MLP neurons of a small language model. Each row is named by its layer, matrix (up: input weights; down: output weights) and neuron, and shows model dimensions 32-159. Each number is 128 + 24 x the weight over its row's rms, rounded and kept within 0 to 255. Numbers have three digits each.
After each neuron's rows, "fires before" lists the tokens most often just after its 100 highest values on Wikipedia text that the model never trained on.

L5.up209:106126079139136131146140084126118132099127087105115139143129145128118115089131138133138111134083156108148114094144145131125125061158086134126104113081137165095148127131115134144084160132114127150099113128109135152122143116111142116161171153174145138103094153089111073120125143179137129097102127135110139140129119153138132132159102147125156079157142112131146131131128166122160113122117
L5.down209:120082136119088171126147141087119076091131141103103126134118134117112124161181165136118134176122134111183153096157109101118142092101135139144129143101139096128145146078161148155138113177154135143110135130112119153143144112130120123127121167104133105081117112118105133134082126141119117156130119131123120156129129131130151109107138137170148076176203154083121141063128115136140161104138
fires before: "s "

L5.up56:113143133128155142129119132147138104084093136123116130105113138150152137137155125114143074122121142117126109140127064143071167098119111132134111130126155142143111117137129172157109140075143128145150117144150134122123095075109104139103135167176102169112112073091136130159126119128183123115133128112155119064149110106163142110117134159167119146115152092117135140182151160152150086145093
L5.down56:130126111127127144120123159148128115114110161127145085131120116164119110138091109146131172134112111142117154081165143107116141122157153115141153085155119098129146151109152139144141141136142107109151112092097114126125150127109115149072141113107146152105107092134148150103162160103130127136141099129116106162105102068150145116144134155106118114131124109136116132149094120121172158081106
fires before: "in ", "by ", "on ", "at ", "to ", "with "

L2.up717:154098118138125133085154169111123127139151143129165126116161127160131159115148110130142100137132150104136151156134170141072134141151172145133098083114148088108109098160107101118132118170162115166133115116095165112123140119114117143126165125130149158117119115147092123124152122130125107083063115114150110164087131131143086122118119119150118046100157069161138148152132139110148107135138
L2.down717:148134133127108087139160115121189110074097138119128107123111159118112130163142120150166161121096175123115111149095104124143145151143161121135118131154103149134136166103155122138156090161126109134157079134144132099141160093129102126144087094136135082111135133137134137153093145103137144099140145132145118126111183143062150079132152125117143140156127136167110103153127131128100164096155
fires before: "| ", "s", "|", "as "

L2.up432:125132148132137170161134112116126130095099101130109179115138117132108107138166129150112103106160098099133152135095105127126116101108083154157124130138162112107113122117108146100118106175111157130130139129129161124158124105124103122200124116091145150082068122078156095093151108100174124127115116143155127130122123175136082125155068105111134133145116130121143132146094142104122107102142
L2.down432:086107132119136157128104121158131152108112107125156134118144091119140138103104099128090143159140136158144178146089135121161118086108120157138139086172123135117103143118106125124141134086149151110122108100168116113158090158136112155146102130114141090073124149128179149134102137137148150131122159118169141197148144086121132138107131101129131141107160115138120104137129126086092107107163
fires before: "June ", "December ", "September ", "August ", "May ", "February "

L2.up322:060112145185123140134137107136137150076105127158110129171146116076114105125137094148114122142132114096172165094126112173139137124164100099176130128107117115105103116077112157119134116090118090160115141160125132107122114113152105061139166115129101155109111126093166114102102158132114123154134067137163142133112148140134107133132092121102141145107102114150137138171102115135135120103164
L2.down322:130100087130139081112133165108103144115130118064125116161180147111102148116104142142131120097127111110171134145123123133132098097140130121124119127159148160133087114117087113112191130143144128165086178156142116139111096168105133143123158096133143139131138132167154116065132174142132137117117125118117100131173150161113115163119157150140167060112128096129141166109071125149165114125118
fires before: ", ", "1", "7", "4", "4 "

L5.up542:145145129146117151155125077116078122132146151111177127167198115155134140116144122150101117144146155106130129135142137128146107113111125115149118100126124081092162106112112141077100126108089130110154087119152161099141154134168097141128129140137141080097111135110140136118076092100142143115082141154136124128131163123114111096124135190117132138131127117188123141121119132093109151132155
L5.down542:145112098149153156085154110128122164138118127119109102143140112151147086100123134128144131111144105073133069105114134136133105108109121116139134126138149079121153159094098110108118112120169147130182140154148128123134127132130139099107102122078115127170115143155130121130156117110093138118122113117082102156120087097134161105134076154152144139179120155121096096114125139075156078090172
fires before: ", "

L2.up728:148111149154103111129138106104152140134140147092109148140081076124173180133140125135119110162103133175121124114085141132074155112114144116129093146123136173122155135131114138122131100185123076145148095090108124134120137153120117119147143130143158104123122117162077092161094100179139130143120113120068096137103121122131099155156142092130093117135137128149160123110163117147131134148168
L2.down728:129104138120099124135128123118168131125154148119140165169115140145143157167146140090075146143131138163116120146121120099130108138123159111161116099096124116089146146099134132117171109183096159129092089122112136131146114124167127159114142096141109127083149161128103138123106124145170134145122122128129161126181135110105108133135153136124129074127139109160129111117115102154089114140114
fires before: "s ", "\n  ", "t ", "\n"

L5.up734:134109151147105139128123132138094123091191113108132145143116137107135136162152136146136142106133132095105096106096129080115162114145160137124134158120105129124145131114154135175149148104142149099126111134158154113115104126153133139142091136107160108117117103122134136121116133113118105120140107100079173082154107133096147124097156152107086097099078174164121152161143141103173111102145
L5.down734:158096159107106112101117108149129150156138136117106159115124104156155172146133193143105137135142089095113171151143114136111129158109113094120129142114104126153156145116149133144135137153047097066094115089140128153101105138133099121126086132142126133137118124156147119183173165093146142129110117120139152156108124129083142123116123138104109110079090121124085133129106122119121132130126
fires before: "as ", "born "

L2.up697:162146119138147141086149118158134139120118156106084122139152082147142115165129108150126110131199099143156133115123128173156107126125152103118122172058127154124163130168146130065134121145141127090155105147139168150167164135125129156153128165161157150157127137157091151105165106119108093127180142144140101103125122129109129110138130102117172161142137120143127126143091134148079097137099
L2.down697:159147111116166126078097154141127140155099130144143168116120112131146127152102105111124118159177139115173146132130115158115123148123142132113123118107131156140156096121123142085089149137121061146145110078117129142160130105122161117103117095135160117121143138075105125142117104102119094127131144152180154108114152096121146148127126114122138154126094186125119130136104109138082130103098
fires before: "', ", "'", "202", "-", "201", " "

L2.up439:115150081112102150097104132149174103150102079144136125168127113131165131131108129115141145115136090121175132112099089154116133104133148122104108107129150119148140077154135094156132152143151107124124126133163135123129147132141132103108097100154158118126119088110108126121140122093115115144125065144159093109130111125123076091076146138101139112107137163125141115092126110170212124139121
L2.down439:143143090131079130148179120105109129151159098122135131115122080101101115140128160099132111173120131078128152135139121113150144132098137136150115117145155174167107107100127071106137089089130113154105163132158104115172100120138116143118140115127177119130134153134134107108135152141086133160124083134168113147177098132159114145116080153153149151169189123121143107121141114133134126130154
fires before: "\n", "202", "\n\n", "201"